From a checkpoint of a small transformer trained on Wikipedia.
Size: 15 layers, width 704, 22 heads of 32 (11 for keys and values).
Training: a variant of Muon for these matrices, 12007 steps.
MLP neurons of a small language model. Each row is named by its layer, matrix (down: output weights) and neuron, and shows model dimensions 352-543. Each number is 128 + 32 x the weight over its row's rms, rounded and kept within 0 to 255. Numbers have three digits each. A neuron's up and down rows have the sign that makes its largest values positive.
After each neuron's rows, "fires before" lists the tokens most often just after its 100 highest values on Wikipedia text that the model never trained on.

L9.down85:088117099127116062169161112074145067139159169098052136150173046137117118062091134101192083106111110128112118156117097149165174088157089081155162059116184064148134117147117148146128119089181139137122179104094086074147165134116141094116132120160172146109128105115118114148137096097146140152103139167123115215125081087126115058111112096077148102133151088066124128120116052138120105132106093122135172168131133100127124176071094135155120149159130146086118153148140118130157130065182153149124131113135077096139129136070170155166144132122112079130145144097142110163075169095144157096
fires before: " |", " ", " UTC"

L9.down1936:074132129102104154203128135150130161089058156147131171136150125149088144107140125152161141113134115132159139130105144173126124129122144083108112070139099117112098143101155111110170121143189143123113169141144062133120131114119083084113099173129175109080140116088136074116106122106119102156077104064113125163093114154100149105128198128124159134103138170176067156149092133122100135103159026106199111107121074113135141175149105120120120106138119118082151096098122144142176100133111112098159070098130110150145150137128122107137137098097143102129086114135138076130138091108163161130
fires before: " ", "1"

L11.down1161:151116071094171109146188149138132168126167170116112098126155186121137151126073176133116128097132125128102183158109159115138142096126138122138127119141112144095121131152170136149145116094114167104184134093165099204138180143075096130164132154125150192159146099150141160089116099135104104172110165099100079144202155139119176119142107077205127140114133153136153120081090091114068143140117081087116191079072145177145166122106097129100115089125166154104138178074151101155108137054169151146142099118058123140151113169088153173124105145156071168172135118099162147166125177145143124098
fires before: " "

L11.down78:140134117162160107126122164127162117145153135101113105118062182097092161189153113132117111113125108151093145076122146087075119106110181132127073137094154154179172147138135139090104106198129103099105097146137134050152133101151144109072146140130138132142123091193133110104128148075168163155161132121150205134167110057105148123104126105130091148199076107158120102159146082131092135117107155157163101098102161133168168102133122113099098128168177118102107139182145110132123124125090108082144131100126112152121082145197153107099106105079152084184143087084106141127188147146107105078
fires before: " that", ",", " the", ":", " a"

L11.down19:148117097123192087062103112127135119167116108069132176146164118133100129154102126150109144118153143136169135118142112152112156117185093213106130146092143067145128158149100154155137144113102156181147153066122137157133122149117108055153081125082128140183156120134128115102148149097091144155155154132136170116084148180116172088116132100127184152132150094128143156081119112200113079101154174102169159061132063030121109166138091111110111158157144126102112145145097137159119160141146120102101152118102126096137185107129105143046106117094095080092139096128108117157082106144099106157
fires before: " ", "\n"

L9.down545:177133154120096180097147132091118106077112074090101132140139150150083132131161112121102063089060111087111099162124157124084113217142136055183154120083065118138127177159124124145085105124150129187127134117169096068113035084149107072127103164110099150105129129106159137097075143091116175173145104141137144165139166152126144089162167089127099126166079089118063119149095141091165154147099037093115140124092110120161112175112113123151166127061110100131135137174123115112155123125113104158189097166140041093117114137120141156154107117096095126133088159141113111145165136107149107139
fires before: "9", " ", "8"

L9.down639:140152132173151154108173114087141113119131171124160131093165240120168090093130127116101127106126124188136105095164082145143163171153104081199077171148124104123158101148184144088144150164121166151124117178112115141126130111146065111198109149148127140099130171148115132045137095140151106147173100133170133170139087115084067164165095134080125134111133121100116190102104144155100094114087119142131137091138094089141135116147149119174141150135130095109121135149153172132106085109114146151109133108095073079136131062104121193108113151170093149103123104110145151153162203159098134090
fires before: " ", " June", "2", " the"

L11.down2148:117132152140166187130097085092216095115151163075102123130132153134072147184111061140104145105176206159140188050034182127101163149164124160055144150106133134114174059117102122079103143113123171115116060117125159148234082110122151104128078094099121146132155122167112179143097129147118153148109139142115125141144148124135152096147085129119148079112106115122073124073150132122120134114170152102115178179121109111114151098140113162144194109144126139165122130132158129104129117093119150122132106104092128086168148117155137123064130138100178075121114075094161174117126098101110132120
fires before: " ", "–", "1", " born", "4"

L9.down859:115109102129098128174134184100119136175159123090158142150118064146142166104128093079170140151154094094137150183059169125100137128130088175111050124109119073167138139165120157139128154120144093134163159130115158143102082148138120147095088039105130109171088103139143180185150114122140158110164130107117108156125095153081061096089141118118143133135120109171145149177152104122159092099084150110060125101112093095146184108108147149121152101116116089157120152106104068135145072158139066137141176142099112174131109097140105125160169092126117209151144110137115151103097119143136111150
fires before: " |", "."

L11.down615:118151179160125046118104144113138165119078113105096101148135176158136144108166165124142134056150119120121140086110156174110116102101119099183117088070144089145152104112155180143103142132091153137128105159145127159113103127175118123186145154093099127154186170131128136133124118084138197111158083138152106122135149172174147167113123127087153088138155113119116162192095149141158151178156140156187163122157145137120095159161105060108208101115094070099110134114114153153117118139072123161128102150108176167110110110124101158116165127063164080124106081051146127104175110108183143070
fires before: "1", "2", "9", "6", "8", "3"

L11.down1821:098076045114156137161146111130076139091107150135113151086092157148141156083132159096155128087094084055111100176154178104094127095089102117132131106165117088159183137134159146116091100089101101156174175142120104116123056141114148164111140148158124132122126075127112110039135092089122145120039111176126126154157087111106122089104059075145149099112135138129099112161142099054132155079116081104101111147110128078085136156136141136109047175168107081127110130168127205161158096126097070099203088143096144133132143125044160119113133118118143157124151123168147067104126119130152173177
fires before: "1", "2", "9", " "

L9.down252:143101129161144086107107193086112159080094102159088150149105225130119098153082132113152094126092123093146169122089164061088109039151115161095127185098054113117137112165129110175138095119128109037148104110127138168164101084110134114155100202085142127142146064181140163151103152154148151103155126150136161155120152107102126131111116157069146157182125132144162103068144145130125133145116148070098102203112180105139099098109107103120078118109090141108057158121143137141073150145110136085141190130127164158097124207149136136069137108153120131116157112126110131179170089129132078111
fires before: "0", " lb"

L11.down1640:104149124105086129144053129168131193121131113124117085139084072147100109099132131123164125209107101113153122120147104114159148109109141168097170225133093096137101140121137132109119135185132129135156124153170093132099122095166139085112098105081163157143118137131168116154145118133125049122149125080126140178117125143074100164135108154107099153134107188155152156103140165158130083168173062193089101123098145121173074101103097104111162159125129112169129156116127157186128103110119172142100112108146133096130135158130120156163117097129101134179147141116163135208125144064114172137
fires before: "2", "1", "|", "0", "6"

L11.down1134:167108109113131117115130110142168105104113086149080104132152092154124108139136130180128086175089079094141160126137110146147158112106118097103137155164146114086143085101159161145144146136136146149125142206082113098192161127021123121096117137067089124088125133180111160137132143123119208089095104108127133123122137105137119148142158134084119209161159138152104118108096057127171082136141149079107115153147092118116081119161095141114123115150121132127141151126172148087127142105087138204131139162057105099096160135173172126148140141100111150073140126172162182139107093094146100074
fires before: "0", "8", "–", "3", "4"

L11.down1885:018162175143111109159135141113110105168132154087080105119154107118115145103143132151095109111133094138187185142162156137173120140088178144127161128146085142139140116079174166180117143036125188083141143136149160146122085127205140139155196116156148153131111153055105107143132136123085155119170123147091079078155162131096115142173045099110125075160136103130139166129157156115133107109119128201088124121144117123161104097114100133088162114119141113116062098163122172141093108149108069083139113094106168210138136109115106132125092093079098107163050119155134079167085100099162155168
fires before: " ", "1"

L11.down499:164048152114215091181129122173131123172140103060129162172118119106107128102141146099113127104130135143197144132098109100153156102134093099167129149101128119142167133120148100143129145168067072135059184116137120146157146145182120116148131124103125103155147168091162086094110120110100102146132092146139124155152158132094212068054112104142147133066147106128140141091108159114119098209129101095169127061093173120092147067119135124121132111068188121129171153132131108109138131145110150097096183104143141117131092164104167157117131161124134109163069153144073143141076148156164153105
fires before: ",", " of"

L11.down1905:111160146106210117086140137122082055141095151116114117135154255113134157138084068091161125129162159145119135102134150168148114075110156121094143157105177156198110143143144103105117156108171124163142126122121138045173077116161140115107138085141134113094152216138167101102179134155108185107191117137117173139092163168108111163142115137171134141131069171112094137143111109117137108114149158115139147155150135148099152090141115138155090146132071099112182159187119170149121119088143140161070174124088204142190098080126122122102150179094042200117131083152143123134156094125126151090
fires before: "5", "N", "3", "4", "7", "2"

L11.down541:046135177160141095139139113140088121095141134097109152116099181126137115172128090141087140181120182134125166119137147110146098157099107140105119101189051080090184126067132122100149079125166111107088098140120086142125124111102174092089149105123121073131140144133204097105118134112127055121122106123108128105085127117060108181105041168112133068071172123062078110152169092178140132162113110221160116094097123070164115124121127124151154133153139151115100143148058165161087099088151080104119140130093145126127119105127122156093121134100148123109179142163091111058154134124124094077
fires before: " the", " age", " that", " a", " ", " least"

L11.down1760:118141160118140140103196160134151159127164145122129132137141151085186099113113108104101115135082148127140112084127136106125097144137179149108141062130146142113080178136128143139081150157132123138084103146140181161184063147117152104095121088116142166111147178122120080147153103125071081160156096109148151146144088129111078158096099127135098119134145168086102076098102119137126093077138081126119167104115094122096119145121136102089080155108166095130163189109092095159185151108106098105055138138100169162119156163147110143174135127092119130130058102136110077127092081138151112169
fires before: " ", "\n", " −"

L9.down93:116182154106137127160108154104173174083135129142137133100150105169124136130131198105113160097084188138153076115083141096124125111065125121166091127104113136149153169131114167105153150176199183163132135115199101153156092105108148056128136140122171094075155105136119160113140119151172147135101108114179054129129102174120097149158129118112139174092154117091116083093187150120128066158129157159131106094142117167140109140124144066125125140109141144165144124121160160128196110170123148122133087138127158154090128143089140204142125176161151151134093115142150120080135158137074065063
fires before: ".", ",", " in", " to", " on"

L9.down1238:086119141136088114119158152127086143192156111058139156124140110179156096116164190108138183122135161157096099143130111121105110096132095113082170167140067097142070112094134152124148141097156129112101162170154151110135119118096145104138148154210144166149106147110124116127136140122095078075141090174130066136139119131127101100182139114101134101114116115153094165122152140091122145118103181154089150086092091181179103143126128147164052120154061171115133108106140102162172106158103070110131125127130147208166076138172117144144081142123137150065110110075142119147163192108151110087
fires before: " "

L11.down1474:133085115147096069150133110131105161122105169168148090209105156183144166149173174073146128135162172134140123147071181148103077092139114116137138166099119128097168143127140101134117143083097125184169111113182082094178108110111090162129109162126091136165147123114159113142109129122127113146132099128135115100121053102157149104123155069109088128115046170125142155150127138102127116104151062159109130065060145151158157135166143092130084119150088172163089162153079095076124150163124155084174112141095050165137208077098124103159147101148171173094096133196116135108168139101131117151
fires before: "3", "4", "2", "1"

L11.down2336:135154136132120143092133111111126123109156113147152096174045199205114111104137130148141111108121150152100104157163139145138093169139112110168141132153125173157176148150109168169126089091156130096150143124119160108085113095115111105127121111118170131125137123192079159155134135116129153078132141132053121104113141127140100153146142064111153075140151145150074152102092081072134103134171144114131160142146083140137139071112098082153179123205181142140143122140142100127168111183117128165164090129141200158084095102094078139177113184131185161106165096168139110105133083150107147102
fires before: " ", ",", ".", " and"

L11.down119:095116158148081155153217101109119127120121068106094138063080123169099123070099124162147073072127114170150142167155134105141155079155154110071146151107104131168114138107183081086138107070118143167184149119055127171074136115139148144111173139148155091136095119149078128136166123164169149144071039104165114114085125120134129125131106123163195145146122130093171156081182151025176118127133159146108159140129148078100144124148084093096198141152107115103113164112113139146161119131145117173083089103086155210147166116154058133115127151166077082131127100128147121139061119146139094086
fires before: " ", "1", "2", "|", "4", "3"

L11.down1909:129164097090150112079138105115146101132126130119170132132110176149089157181083123113111136098148115111139158125126103204107145144159086105111107161127090143060186176071102121136133108118155124121182128114116124136133152169132135083198105151157132177118182172129090129137078138186150251131114102174122130054115099119104118146034176130080138130134138152129148134149177127135101171118080135182141135209133161078136112137112077142130121146160118126163070124083133091139118161185120186138154084105119115122174134068137060131153137133151120101146131105097123160103186108122151183116
fires before: " of"

L11.down192:098115140110091117166103135101125088111107130110096132124094105143177139064178121094177100125141165139108140200165143152117125124184068135065103118090143090161135130133113249150158184139097128144183133127110066120187166135157163147079109127142149093143109173140146149142165133089166068121186097116158159111135125181127124113089209125162114131119154099093115148089120070116067124084100119118164066073138173112150162177154123148096094185155179125113089097133146132146159144087141161112126075146098120093129095088118104156166134135133141172148145146147119197150137055136086132111
fires before: "\n"

L9.down2282:078091158134103118082119117081176089111110141157050122127157175156095207122157135112131114079094121140161096108135090172120094194095111110135144212164142133127132097132044100089163167142104099148087034096126093084130151186151116089068128160199126160125138104124175122114074140115141159157141122160117135103160143085148105162092106145109117111151156182150191122173165121178144230140157159081110136085121137123111152143134136135141151129123120125124064154136145115145138111147132135170134124122104140113184158133075114146136128099131140115083121113117133122171141145140128081129
fires before: "9", "1", "8"

L9.down76:098133138126118167132158196162121092127162171144187061168132160147153126142153152181191123140088153168182093104143104137080085117087162060137186131102116137117096107124111148112146121112143069139131145118099140108148068124126141132101115080120119174083109176160130118220118121062102094095126139087102155162085132111072159102158134119149148115175151122106150127138134072038141090098179135137102109134123176124163195120115109175147139089096120114101117130114099119149127143140112152176107109126173115136139139162152108041099148137106101096098116104116116073129160133074112081134
fires before: " ", "0"

L11.down447:097102099170062122093063103130110133094127132152097212124161088105184139159074094089147131063108090155137107174128140159145110120036139116059124136146167101086100138089097157186156223090100093176078092093156127142163104146157103163148144146096181081113170119106098152136138187155169113091135148133124125074153154158123099113104130160176111114139168095102182153115142117146074165042106109155087103158113148121181186157182118137131149164138192186105152078091102123123108103169148189144102120163140139114078085175133162167072128147143147190094167142130104154143156134192111133090
fires before: "\n", " |", ")}"

L11.down150:132215151127139104150131093125134129064120100117129157071120058086090116126201192129092153163111099131077144112114030122165147107130161078135114092203164153153169130152164135148133094060145127121124086124143089110107134144122088086148163129136137115127049126087075130088174179122127045157132098110193071084187110149123167078112150066103145085151156095092140115106155074087088087085126145142141145183186168138121164120116121121128125107129108106136114114111166087113100120182161159128165104162088120128171125154093189138103162086171133156108147132125104076149132110114129140147
fires before: " ", " |", " the", ","

L11.down878:098108102134132173111184102054126127105152071085138112188111255119117174167105140110158062120099126112146142136185147066110121082126102127108107110064137086166115157154166120175120133095119115132123098178100093130196158143122063109155127154117130113177124160204136114172141119106163181127106106152132132137123150128146130176118112123132101148064087193136122114134104114133073091099120089153142131184113143162194140127157188106066160121127113092129106099147102085110164044107127135069138145171092113176132102128109176136115148111095132144134091128080174141070129146087194163166
fires before: "0", "s", " century", " and", "9"

L11.down1649:115105111138096092133124092154161172155143103089099109141114191117109144158159147159070138130127139175152119103165120197147124142126114101093160151116113104116114152158091102118208140187101098160153135065216157125153109101151118151127157094114129177138098158138116148181111156119186127119100105163149133125088140148173156112104160107095128114100088128125165112131173150188149091102168145179138141138108139130098175050110118143092159149174207129148020105219149094123128105135101104134195042115095179104183155130073162103115146162140188109180128135129184139167196096066182153087
fires before: "0", "7", "8", "1", "5", "2"

L11.down1189:129164124134107125136121140130084137144099153118144136131048166101107091175134153085170201170121121094111096097107141147172114183157110064122102130111203097144108125120154102076098087203131151122153104145151137119207116101173135137135153127186149165140153189120089110089170127128092200165103100089156144114112102130129149129166105133211121115114141131091145128162153156187105055152158130139186147119145096129089142061143184046162069097137164130112117115079097099147162114167128127124191105103139110179136024106088112121174105125121115241093154102174162115107102127107111160118
fires before: "0", "1", "5", "3", "2", "4"

L9.down17:141100124142166181161092084160127102168120170170122169074168161096110174166142111151153133157200155155158104127152081049155160087150132119135077114196153132053090143169145083152142149093166161117091149134078156126144112154123219100090152137107175114150078117092136151135131149173118176140128136100108080038125154134102076132060204095145076178162114126108122147122147097149088087139102148126165086110123112144149071125084059077153175165071166194121120136092126087126122079144102162125121113101126116092075108153180172097115106124102139128135147121114111134179108168115111128127
fires before: " |", "\n", " ", "0", ";", "5"

L11.down973:060144155110180119114157098146090141138218090158154115170162145148082168123155177144095098129109163208100128203137097072093139160144133138163173134118104134132088208187134118108129137068138156176103151103110138117111088201103083149146102093110178095131088177132141145157109126107166183152153182084157124086125157110114149162052094084106178146102158137159150122112108176100147116164149079141169176137126170117182160172130074104161124109108161135139179139162128136109117142105151131100116114123155152155165168135142159116123151107167127101124107112115132139146065133152177136121
fires before: "s"

L9.down1539:202126191119139147175220144102139148142160120087132183128111189163175181141098073096159159098114105114082128124110092118152142058231104154132170099091147108151152065152123122119111139174126189135133163153146116165076179128204100134166106184111133095168164145147101137121134173145071211162123151097156158113132122115127076127134059116114165067134097169165103139112149096104092112139089127168105132103162094094160144155136151135059102127061114118161138147107104128137154122134113049162120181170139109160149134116139089208084121152183167072139117094114144073068095108165153054141
fires before: " ", "1", "2"

L9.down1912:182156161082100141170140075141148087088160165160130099160105158117113144130114132110135172131115124148090117136100144136120141201134140068166120159161131145143141054138146127164114143133111073108107147139200164125161053114175226143131119160098122155120115142125103156145124128146101103092133211166138100127135172134185083199107141116156108079149092136121146157148176147117128157040133176083104154145104141146144086096082102061100126032152185158100081125092109195150156120111065122124136120136114100160148094185054164115150169080115101115099166121079159145084181134108128116118
fires before: " |", "4", "3", "1", "5", "2"

L9.down740:133130122081087131106058145125185154112124124116073137133097143198159096109108126153102103145176117147122130107102124146140163158093112153127157159139116123147135135098154168185168137092124143112185115129170118078136111124129115140119090193145187110091099118095134141097132115146113113220140117045190108136073087130079195121038145120144125149057089070132111093152125160199075124120187109130096146164191177170180109151178119118165149153171210095124134076177165138177111157198151181075145122113125114127204111088163164129154156118104175159118159122094105148174119130117084159118
fires before: "\n"

L9.down1000:089126111141139078167086137160176137190145150143095148101133139182162117161114204098095137160157127113118094093093125076136154088140147109103128148162072171115115093146125091113135104093119125133075064154158156197154154069127170096147191119159143148157146045163142070148153156153168071072126157079147132130108124111120086141113106106155121059169121191158115126116154127105058101086092058100153082126161135086176115093150125198090058130107128174169146141105081103169149149103144109148112176109141091179161160187147123111124181109146099132171149127109062150161121173096144128123
fires before: " ", " be", " to", " also", "0"

L9.down1136:141109072124111077150123134189065145133118126150094105183147163095122089131146149165188177090084113153095108106119098081110156165147141117143120124109133103147130143104088155135119092113101178161095135153140144149079096153063107087111161139144165130086130137124102104143141113159059138151087106079090109187155107145081092103135120100039113158189103098101146164142177083186157111104140192106048044138140159136110212060135084089088188144172101152175158153181131173121062137109099073200162112159156171150121122108135133087102154145128153069141100098181157139163064142152067104116
fires before: " ", " −", " GA"

L11.down63:138074120118184135147118189104179155137124144151136146161156109130072173156138144105166083103196157114132100147096152090071098177075122113155186179133203133154112129140084158120164157110139111140152169097086101100087092143119165127105115157075098101154158117148154117128125131136155172062180130095156119123133110121136134132112082206155094122157130104186117142125136103163163102155102170113142166136098128171155147140145116113155154137103147146144131144101117117119104071096176155148170155076158146196163137089106122133135117070113139148133128102126130135120175174153099062138
fires before: ".", " |", " mm", " cm"

L11.down12:148107127160169159108147148107132154056148154138073151147121058105137093113049187144064138132137110115124132116171070079144189147119109099137141185116108185130137155119125138109098118096116118151107094138141139148134155140119140197184153157125179088105114130174133114114160142138125092139161090098148169100108139092116201142233133091108125146103167148089129159115110184142114189175147120080138182116124109114119111075096129086060103052070153091177099113169098155106123103095095177152079098134144162126157163083161134083133172151106127140051096123102087116116119170120149121118
fires before: " (", " was", " has", " is", " signed", ","

L11.down766:095084161162164113139069113172113132161147171163148110192144123090143145099174151128098128155132147127132174121080076095138159083087132152089098131126084129095086122136158120124106118155140142094194244118139112118036078138136176046055069154137115130168145123108152117177096106137104138107159153148078090051168099134090122103118211091092121141117196080114156155149112130154140140152101103082134143085130145110106141155072105081125086113165162153143148108108147113145085069128185084099149124167139074093117114171090128129114098109131122073112111151152089125157116095194126118109
fires before: " ", " the", " a"

L9.down864:173153143145131056053090101129113096050156151098170150077092088115143195124136098162143125078101165144164127116157105114164155081126100100118109146156090127155120116074143132062162163177109141127111173096192124066072116085166155150182121141067141092143151179115115123109125147089084101146111171112121143149156157119100114066123156130115129121086107110109118122113131091135193120091139089125170167094126092130106099105171123144127152107085155122109185137132129036099146123089094082116079132111134121098110134161103143138110170100151110156158127121150108117118106122057114113151
fires before: " ", " the", " her"

L11.down1295:128123179165105120133148110124108117141153066151140114121103209089108143112089113136148122113128109154137122141101101175184119111107111084092094147147159110103092117137159150109157130146174169112142101147139138118112128168165102168128112142148157150125150115143109117093204128134094161151130135104132125158124237091090110106102161187144159138136131120184122101169180074127122098115124166147108175121119094109091134097122184135112131086159135105109141110185080127222175173126126081128168094091177150140157115128172124125148153084128110098214129173116136145105091111147157129167
fires before: "1", "5", "4", "0", "3", "2"

L9.down2271:147095118114117139115088121127077081191154147117184161103176187071119111103114177114149178193141097107124162114130079158130147118127152093104132050132169122158164117208152167138170156118105093118162144089163144090137127154084123104115112112101043113037118090097170155171134139075068123128194132109124103140121157136128182131105138102112164120148152133128151122153139140148098133109170111196167138120177104141165094138149126187204157083130101106169131141102152133113162147152224131129175125085131124115154204133103093178105129129197147051153163144131135103112128141160105159097
fires before: " ", " the", " $"

L9.down74:111143120155163133123113117107126157076154150126178134105192046162095132120115100134100111130134126153148071032120142133161155176121125133157085157095114160160150193156073097169100134098136090097103086101118148162057146134141130170100161124140180175114051168138155151142104190180147122114159077133103152148127113098116111110191095124151103115078104175100178075148137140144120129136079136127113112055147136153143125146144165174159128129114123097156162137114105105115150114112140179142121147182170161178115106054088099158139183067083193126177094142127116154124115170162143132119
fires before: " is", " was", " were", " are", " may"

L11.down987:103097110138125140164078146151096128158134146119107090169132187117073147170064112149095166095096162145108135159197129128116117175134116114208089140157133159160151132126148138103065174098126190188034141154173148077174101116117146101137090130123135148097191187123152133124112085153097152130129149177099138138120167136048107159083126171154084128071122098117109188123103130147130154136135118169118119094121072061091096153081070172087138155068152114122114124136097113133150121185126103100114101161121060180100086144104080107139106155080124075087142110141144086156156093101147177197
fires before: " |", ".", "8", "1"

L9.down30:104096077112131122095118147081125086111151197139116163106129150157146096127085142141174092089092142063094142023108150095131162084133118062154158074153098136120152092104128207104163182105102109157148204097148130173115105061074114119107134133141117163125135138142123122158109143128132184098075155126094137107168174097089138149109088148096173142133205142138134098141121093135105120157060122131114143118141136101161125089092130123115182082170115201171084139087137133134092134088143164136138133150083145151086108111167153078177138091103149123096112156105153123116088135151120105094
fires before: ".", ",", " and", " of", " to"

L11.down1661:165110109138132124112102144058108139118171156144143146174181111114132137095132127078239109156120155113122155137154077118121105131138161123088173086145181154126109159156126086185156132191147117106061166149124138150079100145142119178106093102139065103104078124103101115151163093060121110143162112093130155150147125129139110092186098153114179111147160126115120110075154161145148127111135148122145158121096111143163165143113162105109150069133105102139122197113156129092069103127147116142208167121130074159081115115102145071140073119108173121170190157157133077148038158142084156136
fires before: " ", " |", "\n"

L9.down2124:163099176154115155140115136139095145207141107095108132111096226125204121118075115115134161063125102170094105119133171129131108121098095161119124147120145142160095080124112144088067083165096116104170107121155148112147108108130113032092122160090143113154178160109114124117147195139102151170196156071108227108143121101122132174127095147131235119110125113083112109103067103104178112136136196207172101124136189126131082127186113169109140115095166115121091125186056142119128101156100150083093101119157143133127102134125083122121169146096114174113112178191122121130154096115086156190
fires before: "1", "2", "3", "0", "5", "4"

L11.down433:126092142128138100097142136126165104172133115086152084163059204149085142111126139130175183171177118106104117105129078087083138083156147100109150117133130159126115108104159126114087074156146161138179047155087106080156091096124125147107115093122110138103123154106114147106162119106154148186127182110115127181165096060158158129162142160170195110105126160109037165141132128109136072144137112168147152136131210133166081169130131201131112095089106131095180130136072107093161189133121201141138088147156154182109134133136091159201119112153101078148101174120204078088077138163184118106
fires before: "0", "1", "2", "3", "-", "4"

L11.down25:119146160159116135086147115143127125105119096111145127088169184122145170134131127152132105131113083123101112121098172110053158153124066089090127112134137165080121146124188155168135109146178130157129133114147074064088136128132198152174161107143131166066212117087121196080190110132140077140139122116133114176117144114160157113117166187123125144140137035138166140149127075155096168153146125138186133071162123121113131166161150142177189079121214116094149147090103100163105097111123163081167111066148153102136192152099139093152094150165097117123158104201130056039090090150136095126
fires before: " ", " later", " |"

L9.down926:127104083144113067099142148136143162097124126145127127190080126176112058117176135167127137145090104146172081088124100103085161213119068135144145163087119138195108112157061146153066126099101083125098101105143139094166088143117044102150091143103131108159114135159146143130114160115116118123101117179105114125145094156118102068096144149047132185172127135139153140131170164079185145101116129189104139116155052091104135141133142049143171151155083170152101192134164166160158166053113122160119119151084122114140131159169148102135124115139124131047112163099147107099127113120207110137
fires before: " ", " the", " a"

L9.down1296:157147153164136173069129115167119084191089202166122140165152158097072118125145120160114145081113123112186162158068144120162171130092137198070136152118151078062106118116164130089123204154172144113148142116099118129131102180138136109061137148109189106097068132102129127074073166142102081098076170072170157132101095120185151122172147119159062123178152111147114096158206122135114122144130137145138169152094089189130099133128102186130119143092150069195130169138142098116111094105174181144161131147138160113105179140084126135141153161118144099147065126126091163118119112124093132099
fires before: " the", " ", " June"

L9.down408:140143135117159138094184126129124120149079120132142118101149197127169154160136170105109098106169123141085122117117128073066145120089140144085117150134131110137097141147105127059109166155154127103106105149108167080131152177103116114157173130154095135113098120131118105134122118138162140136105180162133145095145151120162168171115168169134089089131100182135155131076140130149157142162062096100145110083129093125100157171109121128149095142130136104130085124134116136143140128129114146091138143084137152121152123125133069084102140124142131120027162135126119182111123114152167153145
fires before: "s"

L9.down276:120117130102138122086099166110108127116156173071102192096103174132116151088159118104141095162134086113158175118178139086098156163084144116137083123162144087136162165123145113099168125125106133167110127129153119069157120115033161168127185175121174076099092091122150120175094110176110176148018138181171137107139134110107128122137114141127140128144133162067096073147107122134132153108107121187086150094116111119134133162118093143152157080122145051142152129175148113108126105128111100060167174100121148119142073152103144139092153096145103092157141126172088143116135144119180133159
fires before: " |", " the", ";"

L11.down1296:104139073112106140106121106131126091153138102157150118096117051113154081140103094110127139149112106102084107125111094143057131085128098186081047088065141099133142191135104135047080162081192129141179109127150105160124111119125125080138151123100135102117159089193150155130105141089127103130123149146165122164131193120137132127109174066154143159154106116152145105134108097153081122142144132096099095143104101190200163141139105100094175138129148111095112143113075106166109192151125075108153109138126093104110128133173142168175157143154117152133148198128155147144143052130138108148
fires before: " as", "\n", " for", " in", " |"

L11.down920:106137149177105165136101154086134137135087115142141158164169196157154132134129156134112097088176203189081070154110183187120152174120151168061092140079095086152153114160107107130136133090125165135141085106080143050114191121182154090142118120149141118145074153127178143137140128114107103142136131163122137100093087153117088087145069135121148110206138122128131138159139105143196141119098134103114135135063103214156139185204170139112107128110118114149194121124131106173116178099120149121133108223148166093115101123157133126184109128138138090134201092153109116136130124103065127088
fires before: " |", " "